MLP neurons of a small language model. Each row is named by its layer, matrix (gate and up: input weights) and neuron, and shows model dimensions 0-191. Each number is 500 + 40 x the weight over its row's rms, rounded and kept within 0 to 999. Numbers have three digits each. A neuron's up and down rows have the sign that makes its largest values positive.
After each neuron's rows, "fires on" lists the tokens most often at its 100 highest values on Wikipedia text that the model never trained on. A number after a token or word is its count.

L10.gate169:551425471521543465504490470444536450558497488501510527512481456443508516510529437526515510514455454537541496488396536580546555568534521591557481544506535555436488511537551559500591427598503546455545508542535511554531454507520495518481481506492498494554483549523559489582549540547501535557517557498538460429428511525508579497480469526596532451487522525459448542443538511517527468478515448507524482480490493464497474481535517512517492615524509475542465490440539525542565449495488466462460531498499595569466481542474488489483560463508505499477476473492480437495479521524433523504
L10.up169:514435511511478439512541535449483448507472527477520491550437495519493477519466471513476434432502539469547511464430507514514554505490425548524496580468463455446496477503512480535517491505437482498453401569498460450546470520521426484460489556477570510517590523475529481468437514479466463534442492586526463503487505480518467454447530495554448483543534487485504519438494500493488530505554526514498545466454498475435458433537491546502468467497434468465465473423553498451574571529499529451501544427542485542496569597586447525563468493520508459486510463622508479505486549504512546461
fires on: " his" 23, " e" 20, "orn" 13, " n" 9, ")" 5

L16.gate35:509541502520622436472449526499481532468435417413542523496533487505570488570450521454503537509444418533494522526546392513519488492456478486524485458478540431539432451461512527518524488428518484468511450510528498483549486470448507483481428517530517425476467477494464479520445587444454498496527575498540411476529521502522522481509472574495478512526442507496483504438419517558487419563491504525541527509503448513492512507548481531494484552519548477601502464531426504499501509499474510479480495550521451456524507550439554565521415519539458515483509517524510526454566513494574474537
L16.up35:556518503540456434491491463467528505508503507554557560433532499514498454554460498496502490502425471540545465552525496519550520474450537500470445505554540524485478519501578427495433571546521513513432582503465464525492493436548438424526498560522552483532470563480434543448457494464478521507425556534518449479385539472483521518446492522473563437522457531496469517436564492490508512477541582462517477501534539520423423544474514576535496523497555495554434457487477498476542498459505527492561520455495558525480523580521488467559519524574494518544516497492527527425520552485494465441
fires on: " 18" 24, " f" 15, "ed" 9, " mon" 8, " 17" 7, "ice" 7

L14.gate56:511428489580488441482491541551462543476541447524468486546534459506431504430494492542466475522494470489525529476512524515517469559527494528514518508538517500437391519433521493444527583548459474524475469530502476464559522456603477523490500508583495527377490435480505490442508468494459474532442426489458491514543563574495532474532480502424547443531508567485501457530559497530433511488479455526503583480571553574516619501543507550485536529560519507434510526480465453562493504526538504546451520450527484461492498536491530515521481542475514502542549530498514429538521472489477519452
L14.up56:454443520544490521450520389551459449444459437485528504495486492479489471466502507438526482541541465557496471537459584472427466464563470530586506525427459504613473456482493532463461562525502468493501475492526479503543472422547381576483570488491439472531534555459532446508485545447484488506506450505477534524518494505506493489523489519451505530464424473487501542506511509525570467548466497493504456517498555500486501469555486532511558536540547504413529431465526493524492484508421493470559457479466471439540478458527525533586477474467558466533455484395490480469548478525525483452
fires on: "." 17, "ly" 10, "ev" 7, "em" 6, "v" 6, "en" 5

L17.gate253:505459598516460461477459529439503504442500503488487586488561471533577483453474492593528520559535510558559498474550485478514557468440532553547457478494463521501511554432544463461481497474512577508537491490534532487443545521468488432487426453567508460516412461535461558471463472593475456498545570495479485472491444509537457487469499452417494442477554530530580584491489439472519508468516506548584477545495527448488548463500556493498534527490523473510523434505554464448471531491480500523519546547506471582513500492496415559466524456533505503529504595527531500532508494485501545502
L17.up253:478532553453521472467508510564528464458414509428401488427537513475490524538498549462487511471499479446448470479516489505515489528543549481430496500507518515458429461433500494543487503461460462542481519486468522409515407529447467429508489539514514468447461421491545416486481469490563452481440406489491565559499418435500466555518510481455490499488566529560498506488474509524530524517388549538548526498498540491500514472472579586508571504420522521468430503528441493519523514443468524507516503546518561507594483475495530496474509473498434550496507501490530501483428530461525464485
fires on: "==" 53, " p" 18, " ==" 8, "===" 5, " v" 4

L13.gate207:423466516461507473548442536474477466515470501466528449422521515552518458461458433495543480523489542540479563465544492466465522572532552536502498429540468494510465466477517538533470543529395539549514541503517528574456439444550551491443556482513436540492482505546581521500598477538491476504539528465507493446488498476476551505498486467488506468504504508556534437489552619415511490525482447470482574493571518435488513496528487487547539492524555482561507540447565513551553502423558457508532502505509389579495503496505459472495547429514426508483481538465519530456489525493505525509
L13.up207:459494528522486513476496519500483504555544429545471456510495508495474407533502552555440457514515506470527529452490532538457503479500536511540509490507517444485529442509530455537479481501578539504512538567520528515486469445514519465496503606515430519527514502522514415516455505521468505410544494444532511586472545447530564533516513528513438451429554443474417552518554519466540511519495537473588504424518600621514466548415526474523485525500472538540462500484501499484538561441529453533530501419531474577540506463544577520497511565510454470534545510514450497491466555508522532474
fires on: "es" 26, "ing" 11, "s" 11, "ome" 9, "ains" 9

L12.gate69:483520495483520497484501441525478483536498458517440434524430561511527455472506551572447429521525549443508556389467509537504502510499478546528522548485499493507519553495490453488475514462462527430486524551519488470528541462519506481537509561522527439468459517453472517514504509468553493533489522524491353615556514576501546562526497467531437501498481470503511516491487580511568544510533405471564514445468493580485483485541532455489480493517554457577531502533447490509461468502533484478557506440542506486417474529481570508566451489625497459468531534516465498457474525467501552501
L12.up69:467447446512454467492446438516531525529502489454535449525546525523520446503524472523485442472480510489544532505465515569537548520540524501595529375554484496539504454517453451486516487504470454566502516484553499553481488531531451541559564450530466480560451505464509442548567509557513484529443510579459510443507541585515431476549418480523475513504518481513512508501516460506499445561553537468585462442500516549470468553532493506515525468524510557508531495557552509516518445485464563506492505420467586549532481487558526549450409451442504446492464452490533494478469528440443516556
fires on: "." 16, " is" 15, " U" 10, ":" 9, " was" 7

L10.gate164:437498526557553509517525472560406505480558493444521527519523512478477482514466484475464464389520519527471473513554461476491476561514504535600442497531513463471475503441492481540446474487465495480518474525498569573498489502543481523432542504524530455575489476552505510486488470496486538557489451473512524570489455459468445562530454555420452467592496495586594458465515616490480450438446563494517503503528503491520496524556519496463549501522437537444454470511493511441492512496525491524493560436415409477497450529469493473542512514449527478496523504464512574483471478405526504526
L10.up164:494555513462568451477579479415521480462440554592449546462518571497506482419471488525530518476559539481597517524522545466568437530484496536474484536504521503534456547452541493542485556493510550482486455530518522547503589498483498486490511399484462515538428477540488515430430533460484482478450472421451449459493441493543497599479475547495557571445460534515521494496468475478484482454492471469396523507493458551515539534459543483474462523542523492492531482472495515458511546485485503474540477500482447517519501492490433447477585485466451489447460526481471529524501510590449417512
fires on: " d" 59, " |" 19, " " 10, "D" 4

L18.gate109:509534497597549472484541480476437485470489463548550517519590488467478492498505467505545542488376523544511542463470491496496512533495543555526512565558485466472448509556455519492508535502522563474532512540536481602593468530450465546488488509494516527529468501488553510460587503486484477464525416483461516456530488486577491446483526500472462474490534522514521455460400483562491538529541453562464481480515525485430535484463463538513469467554519584537525471492439505479510512557473487527605454510470431490572498488516506470494476480528493466545491440538532609523510466406533423492
L18.up109:498514487474543508572492490512485453508470438547492484553507553407508502503490448558471498479448518477536524436531490505451541497523517498499469470522492580432453515485497434515458477566529481511552503512512576547488523470439487579536490542464582531504505397505442551508514471521431495513500527497417569450464491470547498475495500504480509468529454473469423480448440474522441495548457571498444554440489515541553507463519553494470444475505420450547462514533541489508509468552485563516530482493539542476528486508467545506425488486523555548462446604515592527459431490452555556558
fires on: "it" 25, "p" 23, "we" 7, "P" 6

L5.gate248:564510478524524507502463523450460472461527457515580564534526485486488471529581569532501502541468475501548457499564485511541478479478484469525525440520476458483500480587582496500463468463570453489458494486473503430521572504488489514493470511510501409533511513525537596548503440521553500537479528528491516437497505446429520517463473569562503464474435506517411488479490456501435536520507470445530560498535481436550450480486497526542443547435492502515498581524501516565423455421498543506463597462564566459456598484518570491480510473493491472516516536463438490516534532534557557510
L5.up248:543576428464563430467574501421478535502506480506480508452572471415505443575482447470540496531524547561493456575506491500534487538489569484565465468461549477548494488547508544575445448518452476516549515487476494416488565497479519492552502558519495574597509537496493533432535467519466452474481550505492526442453497539484536483442478458503499531542483516482527510495496462522530441450520488533527521496530475518516486540532532566540472535440515503480473501485499532533417548505487521568464518522443460584468434383515461488535525543477544493502481496487464553426514444449448471460
fires on: " f" 43, " mon" 13, " species" 10, "ife" 6, "der" 6, "ter" 6

L14.gate241:463512560436459508471483528490473463554527428509500497459462446432466504459446471508567543579531515461517508492539539553520442467466570477504478417476506500498437553484470497499484516508531463477537446431521566464493461407553519457470478474470502487514467497526460515499478456540481486460482532459520503503519528540491490501426481474570513512467405385582473502519465533478470600601495520551536547482508536497536519500549444456487501515482494486548542535504559473494446579478490505543559463447554528571572528538567517468495540475450448558502425536544515546516522482535554496523
L14.up241:467553479472507543525507508571486467537507485478490499526494494487483537468576461555503507533515519398500485531531555500462482446513486458455492473522542501510561536473504481511497495529420512486480533570385500463452562471545490513487512612521495459427430504479551496459453531561513530491543431469464618514510526535476551513433536507514423478456480436448526501498516534493531468486485473524557490537489599604537536550461536580578520556496547469492445461528517555509487481457471501591513503449486488495460556477499554478497522508494450505457511473567461463486537488584526492453
fires on: "es" 41, "er" 12, "f" 6, "ince" 5, "s" 5

L13.gate238:498446556496534510542494436533488502533502460451518488409472451505472477465494522469483526486504490461485520555459426551507518503518546522473517456397455491472493550471469503465579515519451515464519520480464571489521562500498465551518468563487438463475491484459468501441522531426517507518471502483510413531512411558592513537437442555472457508477396473552498567500498524454488538463513461540524523496473501514536483545523439480430472500559458504524562426427580480434542414534524461481502449444502494515514603538476555493467507447507524409475505471527443500503492484474456459484
L13.up238:456459466540509486496586508492500528483532488444469493499524586518499486463470463551474529454488541488559497495517426433453475522507450494532538460472462527518442419515460461556456527495493471528559483467495599501469563502533514515554529491527452509459474549497499531575515448495532599501443525524513512435496521502529428469488503434555455549536468490448580509440499523487531479485466490470490560525505475499469462376515524504533491433529532498470515588440568448468504468523560473605509469456500464546511564484421413491532488475476482397497519442476499476534484457496512463483
fires on: " is" 39, " was" 9, " also" 5, " z" 5, " Res" 5

L18.gate73:434539503460558541473522496536536466478470553436557535486487588499473491488493516519491495504533560491435525547611537477518516567484406457480448488496502456496510453485551466493591514490556460478489581560478492504491521504487503474534507395464610521508495574484467529568483497477503475548518480487486522478436492511555485530488441528512497543548519485502477489578478494528534425451536498418504513453491537446484584562588485514565461555567547445588432448544460498502455492502494508486525496470514471517499472413554500546514430549521511475524537490511483499532508480512549509555
L18.up73:510540568435576463489486482567570497500491550510454505534486464445453472490463528533471464530531511435585501551510551492534532497448471572490515475493492501512512479486457446486480441479503532530487532509536542488477538565509456502483505607496572527494550450560521555499481477452587543582588560526513491558543537547488568506460551506516494515506537543499512533544529504490524495579554537492502519474456466508508520541619425521461514492561492462495468502481573462473464497487561568476569582480408518496478542544452531463427492486517486477496435472510532522563526471435473514514
fires on: " |" 43, "ver" 8, "om" 5, ":" 4, "st" 4

L14.gate72:509437496499508479498485475506455508579549460452625572535417467510493516454502412570455496557480484428485394556518512488516532526547570532535504483485488515464488519495436530482497514511448498487538493491543432577534490426452442566522497505513464487553501560476570580486510484495487470519518553402502493528541509507449472486448559520569574489484539553563533504437484505544515516505492548519507520462473505471508476460447485591528486529523497511564537456515541492543453521528505436528462526536527529574435494516486558438489467532468509449474516581474499507530476505472450561468
L14.up72:528504532538492478568496459482487513539511461465512518448449547520487447502496487494499551457532484490498518534502483491555599494479532538496582461477454540552435538508544543488494474473444594465478513561483490483472514495426528469484567530543416520468504493500521496514550486522424489509560581394508500476523475462554440492416472537522515470510436455560431475494516529522568540503473452492471507491492601453537556499518463430542496456420515542480537438488503546505560591451409485492510515464518529547458437452452468446453459487427482508581478537505504507501476530523532535526
fires on: " which" 38, "ed" 11, " where" 11, "s" 5, "," 5

L12.gate206:548460526449515498483480438549497441613500559498500517447477538441478548492531502450451515508488429435422479470465493551501483496557510462526533596481479488542543503480527481557492554501484527486522488474485456464529490433491431494489465493470483500527482530516484547477426506591523554471507458519504431612509430541510524428542497458490495496497542458510474429511423426524511469537553493503540416505439434499428489527442404504537551534532471512490488565515513466509465497498548532508426450565538438539533517430462515439492508497511545456506537472498528592501466498496509531502
L12.up206:498571534532503539542525470532468563546508537482542517561474476450496501516473450534540485523524521447409457481429512551459524477569624511451497496521518456456485503536473487468491526595464517436476501538557534459554471436454469538455516562501539535452442552483563426506546486610501452495547514501493499438466491528456528514545472499417468491458545520497480421555580443467543477477505511522489441475525583520517455462512479502533512535489496518453522528565423487603486520538490462496500496447499501543528544508569482460528470482553537488458494452544465563486493499529484517442
fires on: "e" 18, "i" 18, "y" 17, "ers" 5, "ay" 4, "ent" 4

L19.gate135:464563493591555441495543481523478546470535565551509518460513543513474531485494484563562498441482541514469558514539516567497524555485504488470554604561502470507464511484496526560535461480491466527575458509572443578442492499415506449476433527518522530499489462510493475489525511470547513537536510484485521534484610489507523518548553483465496458496553493560452496482450432542438483510526450474439522511509524484550488408576440453439506476537484479539441530545460424519469587481485478478567460514556458550529524580500506456506529487447453425537511453503484497474492518515526562478
L19.up135:470586520550490445483505484538455526515512503514528465500534499520518510476441528487541503528500543513397514474528491536494520497456530481526499474514511496520576519474472539611490467482490456482493539545515464449539472465513488483507460469491480509494484547481454444463459515583503557556414415523490533476489499477500535583497545393539504536524435493503467507449386475497491523519492471552486542484442503531531530412487483524578517481522470434525490496485514475501497516467598459447484505561469526538519488514518541420393593489523510532478609484517482531479437425419472438530
fires on: "c" 18, "pe" 12, "te" 8, " Afric" 8, "we" 5, "it" 5

L9.gate151:511490519455488512521491500530430488488517487507494462518504524636477551510488499509544515567487500585514420421563510514518495477493559475461540515434497435470488514562431388515478528440479552561470478471489515507558498512494424492508510512471502474536484488534494557465474466536523426552444492517431520540511507544465487543493501561453562477509486524448499463493640423546509564460453486528453490478446530509519407505484520553512522501551510526529480475444519478432471514475582526508480509496483488540402496492527441515465496526494546527495517451450509498482552553455584549554
L9.up151:495536540486550488508488496486493494459467444472449569495597458529484464504508492480552524577488581547560445497538478467534544428520517486439536562493529468510491542571489444524497465446389439561489554450516469550476523589465517535485495519511559505441476488473512491515493489454511456500436466529482573505506468512528446590480454457428416476499460524449599475462463509520450462528476498470414513541481523495491526482506519481538523513423484498446451527518521415537547529511502514583480458505532519504526450498433453481456500590496466490494485563501517473489482532420483511565
fires on: "." 30, "\n" 18, "==" 15, "===" 5, "%" 4

L5.gate78:551496563552493449487500499523467562525439478535498470535539467557533502543487382492505521519512528527552471516456520504463444537518508482492569510401456483477443510466500422500497471491537453615498449539513545518491451499497432507477494467455524457551589497529550562466455485525583464537472492564500541487481487548471503544516521524507469516500493545486524530462502480453430524515452501444447463536473458506489509429488627522471494577446517476503438465513629444459552442460459566563471508508497502497547477481550498453537488509491452489478538554487488515540461530504443507544
L5.up78:569514481489473511541474582467478497551512494486441520477564495533474545483557544524458573522521517561525550546497562471461499525448501461541577490523500472506508472509559449517499437493425545504524519489551395434492471612516502492547482467535460553582545505588494508547492437518473409510504503460516517447480541526470424514487528483496496516511414483527533539493506514506482531561533549489534547532461507524575540461437549579576520550494481518489444483467520477509468528534479553488523527504507533544495507409440445498510446555499472427464424536447440539523453525505483518531
fires on: "==" 48, "\n" 24, "===" 14, "." 12

L14.gate178:500507543471558478528481553555465455468544531438467510545454497457522471502528456539520554490444453535490517489493523445517436472488535479485452491482442510497451430537486460556525501556539443465496598503479509533470489528497517523541530549465500526525518521502530496483545506530535531472469504506521459447456479499597506572469478415554531458469536469522469453485572440536536548516514470434460515541503516593504474459532467470458635499464527453547529520488408458444440503490569517468505480532552465539528504489499472590479499515531490514570445538485530479431482469610438499424
L14.up178:453556420517528510530489491501548570551496419510443504476414515567587508487515526499517518504458528490486479462502513512527451451494553425525462559545463501558423552509517469501543523533541506544495589537504537488528556439499549466491501414506540370470557467496454455502506493480516481530422521544503521517528445476448470540495498476580488466467495520476554514514500436453490447430526512475551503457529497500554475505519493435436482461533462475505481541442465540466452404473527533467471538445476573522497582523537490478534565489543525450500412459481517487464474507544545501531
fires on: "l" 15, " ft" 14, "p" 12, " comp" 6, "k" 5

L19.gate9:575470482546452494465543445531520515551497460465542466435555521565551566420429523470480508470512401554536520554443464499517523409487495503440495519488518509439508492496448457536512455430483474517469475492530503505450578555482443433507502466401500557577438552495507558486533518493549502492513469501549520488438456494489528534471518505548471527520541483536494509532457487489537530492460474467519468571490538509539535532514490508448490565463465511522492507422383489490421479508543458592512487555518476467498508530512604488483493561460521506436448546489521419454489460460504510469
L19.up9:472487500522503502546506497555487565520500488475503507466512453581461451582484493508504486451457503529532534470516469498465511436558536524490563483494579580433493544519538424530537538458523502523524505481478452503500493584519457410493451451470580497451504527489444567439530566503525516438402505493498487443473517555520511533466541437499504459494508462514442555494515521442565511516508500500440465613495488488519495445460473479535527475518447453507526503494530497486413471498422549513514552571580458560413485482437488497484451509516514607456509530565452503457474478539494546522
fires on: " can" 24, "ed" 8, "m" 8, "ro" 8, "9" 5

L14.gate25:501495482520492570438481530532534508452557455414530531472483562592473473524534545534480452495500475503515561505445504457427436559488512589531438546468451503467497483579521600477542444510471614532459494515498512531551535523463448504510530489517466511421537450514403410501487534579436519469487489494454536445498516517514537494516467585488422425483455586564404496550488465541501483419515510489528502475523484554501488512522510521529507500531470490494538519472520468422503505454508488441519507491509517485487491540530523456455520447584431526493487481485483479516534480464466519498
L14.up25:519476501539478506560480512551516451540507486495511502529522466491495461475441527532503620528544542526508487515505507439546450495498496422508564548487495467444455538519495476488508599489504587549529556466461428444522587494453446421527501554513519419521481540491537469519533510469451475498496419396493529442519456502508422510446564512458452471495445396525517501485491520564502518554454541547467502450513514523554479474528496542511501539536491475469566543590457537535497484455453551503503493429526500516543539495547533523484534508476534553466532499545486515519534532497617490568
fires on: " =" 40, " col" 15, " res" 8, " leg" 4, "5" 4

L13.gate179:541493574515501394471475451522473485583528534510544541495466505541519483511460538492509510510609411555457407495479431511535558516508476529556560555477572513557472549533452501526519563464497514528473446576463524540533435470487462540477502457538460545565511466463544493474474515531530486462524539485540470529492500492487446557513573484476528527539427567484516486575534487499518487483527470501548529460507475495453479478450454439585553448503524551565549454433512546522503495459496543515427462479514502510481507494478499535481494478488523412597416502501522516432465524441536491522
L13.up179:483512440476530521497448502545533462520475456492488501520510454421452500562500443526538523516481466467457501525552531539485534511505560459430475485523490498393519523516539516565537483504497495563519511531541473450568482441594495493615462522494494498502490485555513490467471500616479496552472504500457516524476457561428450450479486504577536516540468507451398363535553518455526515508461454516508542476486542472600534526583490491462551495470562425522437561533517537538502438490494489494504543539557428498502510480526526512474423481497524513530470511460481463508477472542491523456
fires on: " N" 56, "i" 6, " E" 5, "e" 5, "es" 4

L16.gate187:410424503534539492530468463472542504460476427543548531518523505498474521484487460548480520429456540520535509473509437523519485564443515482408449491458513499528535470537450440512556552507539537493499517497516517545400423509457477488455443600507505525509497479506503428437525504541487483442480500527534535529456511557547450467537570414498473528494575540538487537494484523495555565497440483483465551550533476502511548486549483540514454505509571508455509500483422511544438557458460517450637477509513488580517572505535483442468544536551503441520478517495494522534491487523560474531
L16.up187:429546507477411487498540468489529467509520473486499437501502499499483476508491511535494531495484553452466537496444465490534490530494522475513530481517488483541518506547491470480456547525491430549553508405524481511564517435445423452458471525457520531432553457463468564510588455469534554496508489511470445502534463474565516534515508492584390558487461540468554608385511504512547508529423450462494465504538437495499512461504518466512504480555463483537466492397485495480430478520523523602556503540445531492510471501546559526425537490464511507453442507510473546549527559541552502528
fires on: "f" 32, " tr" 12, "ip" 12, "u" 8, "to" 5

L8.gate154:501476528472479505517432512492509522515506482497499477498453470510443489492513544480542536524482524524445441475530485552542472525439485519421432463457532498468517505487530420493484558498509481474564628507513466475496573486468470488448488432447534565588452488463492499514528462540497565551503515572446483531465573500468460486510449463472496492460521448506499472590492543456492491500448487572432512493510503548501425530502474514446476423515467580501402454531490531575506478584484485454510527515525498535501544463507375417533481458514535506518456503530520517467551619515518536514
L8.up154:527505506439510511468479482539566482550473506464496481462494448555564547600562446516537508474561526420470510532442513515530553524520496438547577440588556481452473487556525522507428531528481483480514439507529384548513489491464534559548495531458510523517511459452563466484481464446557487461478429426459520444474550471463507500518524439539532439501424493417462449427526573479512476560494495496578515519486511482520508495532489495539452467470508479481500450460452512521553490513499544424481536495529478506481525488439519419513463524537514536528460459529458508591534520504516570465
fires on: "\n" 41, "." 32, "\n " 14, ")." 6, ";" 4

L17.gate202:436417526465555491453458539513553511546438490482453480513467587396506539505489493537558545480594550439465498465548524433509528485537555532531488463481454488516544538562546569569445532513479472516530533518535463493442499426580452524511543509532475471527516395497430510509535518514575456447483476480524446533568517536580548485461467460476509536541504524533506523508500451461464507514568512476526441454538485485527491482487453496473441509496421515526483473518560470509529573491545486524522473495485501536500465490452548447471561523481504579514495436509542555426490557427483506503
L17.up202:507518534509508500526503477448526509498559473490439493518495518470517502503461492546541486463464493458529489509497508495555408493490480491526422416504463581491456521513486581417447512471470505504487531509535437497526470384476512481508503464510485434513394523576540599552555451467530529534540484491570498520535567521520444457464472537530518526524554547477501468420563506417492549428535493456441481492454536561539494419436507531480481481519456600530559445544548465388493487514512526481471467543529506525538526514449517524453512476539520464554471562500492527501528490453541487502
fires on: "t" 22, "it" 10, "v" 10, "p" 8, "un" 8, "iv" 6

L15.gate34:438499564535485475453575532550566511536567471495491509502476523529518439543554488512443537468551468530443472489477581468526484495413503489472473430465470561464470508564457477531469544515501471478490530485574403448370444435464540522515511438529488525535571515517556440499556501561510567539567547527564539480480468439546543508460490528439553518523466474514542481514528508470483593508494474507456554495474537553534500463466485494520519453447544575532407526512499467558553490502497523503517523487534523515514481492560528510535519436467453468492483488460466442506454469486509428480
L15.up34:477541489523485482493539478550502506549537511533554489472535481554468480511508513515565532510469472558479534466495523541566409442548475501428481479553501491509487416527496530523490513540464559522570499505511538469461499449488520469498561521506479518583514539577519516461427538456554549473507506599441431495514480514501507599509551538538489536467547507479545451578492458461429502448617544486509526472478516551433516500469438525495416520505513460543514457457467507514474562423498501486431556479436510464507582490478527467571402500470497481499541562516478486446534475526458442501
fires on: " as" 24, "ar" 12, "ce" 9, "es" 9, "ared" 5, "ers" 5

L19.gate209:448502539447477480497600588504497482511510440486524518483520517485445504475502462431519516439431496524505499517523475472519458516483488563546490522520511497479452490457434531515495597513549590514513510527533498540430427555474571486523545469540548439507505484496526524449465547425476547571586499461557529529466477501522386579485505509545522470516496461555468442546450503457467568510517524446510518438482476473476493535454515465495607507583570531500448501483475496475477466521502527475492525492415549514472519483548557560476433565541531531512457565476428470513507476477512465521
L19.up209:485526523506489496492538500477518421524440538536490408475491510515589440569569521513552489473472473497547494516496549497530489515525481513479515499460458483474414510587495493575508469431424553461503465517472497480496459531470570536529507488510526534534531523499552497527554538505486466529474530420510522538502501526547438430431534485515409506452532454487551460476556449540431463454478441514549501498522445572534506538503508506432498484501540461484468456411545548516476536543463515517462535427427401498436450495574434461502414501473510489535432506485450523515504494573551507513
fires on: " d" 17, " " 15, "l" 11, "ir" 9, "ro" 7

L19.gate156:455476514467530500440512476483494413415498427471429453459498557494425426504540408469549494496575543576526535501503517456515442503470450458432454421441495556500515490476436475487522579547496558451469465476535487458543512495484523563526502486544449491531527487494470487479525474580519528542536479494540556480515566497493482535477458489506530531448504459532511494539447520573482528434526448478496480519506551470516502491577543480524454533585547488448474539519448470464402539537517487495537458578445578515535469508497461557562470489516522492519463553493498484492482526469415559536
L19.up156:517590456538451522576515466504503481535480493406513434535447450448496413500487498537520490569449503452487534503459509501516556470516517516437458459588512525547465477537508437560492544476537546533487570460538541521510547537517495419505561516531534517538466584446494552538490523482539462493484556415505532490525476510454515531521478522539527531435438529455502565453467486448518490576517489519445456536548462517506503441544482536483533449530491489501384560447497556480537554502435461512498498510406531473502455568491503464493497466439504462513468519509543539516426470494526421488
fires on: " |" 31, ":" 11, " •" 9, " N" 8, "." 7, "|" 5

L16.gate165:551558528495536501495510494502481537445464518541520494515492507467503570559435504520545539461470466613499503476508545538585515548477480481480511535549525474496483500545488516471454481457577488501492416501563498541523514470534518480454462498537586483505596504548468513479517490458507451520473457492490536459459494555516480593429526532541523559498540525484483468486590562556449424511534486545484553498519569450494468499539497530574481522434502489564554491493485429480500546477450607553452483525495499472446457469543448474510421514424519419586526473484495574525531539488479474527
L16.up165:501511542510443463458574533529461546460448526506509508453460388531515521523445496471513554470508499436515405492533544426533501504538461510542566442518545493542471505471540507512504583468496549524532426411411518500492517541506493532471433498490497452516540447518499510509527552464491549531565487430432486506555455442486517496442497484535452540551475523504572539610538535463488459545519532484533517523499575455540458515515459500576511496498473505569524447493515463480548443485511585491429460472497513415474513448499488465553516479511534447470509546533448558471504545433489487476
fires on: "ia" 20, "k" 16, "g" 8, "ow" 5, "z" 5, "sk" 4

L13.gate16:566584491519480513460505477501381432443472554538496506495552474525541516462525435430543527511480504546500527467446506488578442508558519512473555549550530450533455512525500479491468513465501572534495499502477516499521456431508477534441511466488489607508486493547558554505439460493505463479525530494470492507499487497522486587558526502542538493504542401626460472611501468526496577488480478467486498456559525518469488540516550486490581474484459477564487481502510532521525492448485517505501471491503451564523559526604505485438515472493508477567495517592461543493480469497432452466
L13.up16:474420456469396476529525468493461447473568483431513528521470530493460433473517484541609537549474484493491551505538550458527463497520573488499479493535470500453528496566533523531429549521458518484492540532489497514504406459485503500468551555522405534464542535584614495532500446508463546484498494503515460552480501427569507488523537436521525456470525485503531488528527535542557519511523435515509542485507515474431512443531509567554540561470545514561534567494474541464504535542476478486546506509463457445462429505535474507464512495429452511469474506495450446551515509505417582454
fires on: "e" 13, "es" 10, "ame" 10, "t" 8, "ave" 7, "ins" 5

L9.gate33:562491547533512487516481514535505586469509543477491520480511501566492544495485530500511484545426518456508491441509492563561508552502489473534578492486505466456576484507495458479538528531547473544473560494508462514519530477429462507514508517480444575584467474544514532489476471568509451545487550496509419460543625513588521514517490502486479475506465497414495525500502481399458505443475512535502483498487456453547414517444462514443496459568470572436505502493489518548422458547555563430511554462481507493486485474484503484528445498570542398498488494447450453462534542406495471490
L9.up33:538444462462516515498523542481540475469450466441441472443520497533475483551492514510592521462501458492477515534537517470449461464543417526478577511520518479529430517534462439496489531536514435523499433495562451515562477531460491502548480507493491501505480470504494473529473426471563530487441458494475472479537421518465455608533544438465499481559455565402542461510506481514555470509464489516539443492408445525441529395441541443545454495461563512475468472499485479563451492505479561527499510558545483545574522529417485471558495492498470510552452566579504471490508542527510497503
fires on: "." 76, ")." 22

L5.gate46:513462452439490522532572526477534487517421544498519496520581528517522534569600507556536558495525531498455482431493527569541485546532459459417564562517537556495528477522500469465471540446544523495478482492452422460482491469529519572489397555544537578508494409476481465490513447598474498489499514553547470483479504510452492510461487444525418471495535524510527514512485589481593548547479514501482397521513570428552559487489531515473488491506452498542476516553507564467501544447460457503529502506474518523479511423512472488510480472497451529477521494483434447525501503424497520487
L5.up46:498512431473485415512520520530536431482516491519440481601508556487504525497543483490571520512544527526455544503445487497529463502455393470457517561511480566516598530521462488470517599454500486524522452457473499567535517417583550529485454504478506494465472482488443454455453453534498459500513500564523552485507467542431524515532533477490467549520548555566518547544507573531515564587437492490444422509509543423512542488492499450504503512563538510528510497510504493515512582440462443542460397495483476461466461487499537497540499508438477541488447476566463519467515448472497508520
fires on: "ode" 22, " Res" 13, " hel" 11, " Country" 10, " team" 6

L15.gate4:561514502532511503524493529533491513533502527461478504514495508577463430506518497472538528500501458499576466471500500428482535472488546522481516552439539540574457467482471566497495424509475534473488509509529560542509483484555516542470487440551486477517531529517528478543513511576466504512476576489490465482397497504500472453384525467493478560526503470438500524411505480541495422464509458558425528500459476467516500430544530512541528460422549503457483420530501531488458459500476503520473493466548530497554489557436581477569500523458489475586469550609454590555515439549458435485
L15.up4:494478530509512455507476462581463485495560554514474525479481532495533494562571461472499539468518593559480486502454551500497598464593499509455514530519503507447467504533514532478453537453460567445437476593430501513556502422477541500450518384486435470530483507467555518545400482529535460450507493478494464478489435510547495498547487521477527450463512458586523527536566480541491488513517538571454481507525532451497494494474488487489552471496454545465491532542495473442479528456496552441522591406535538549522489507422453488513498430478476475573460508562491459538498521518496492542
fires on: "ed" 46, "ing" 6, "e" 4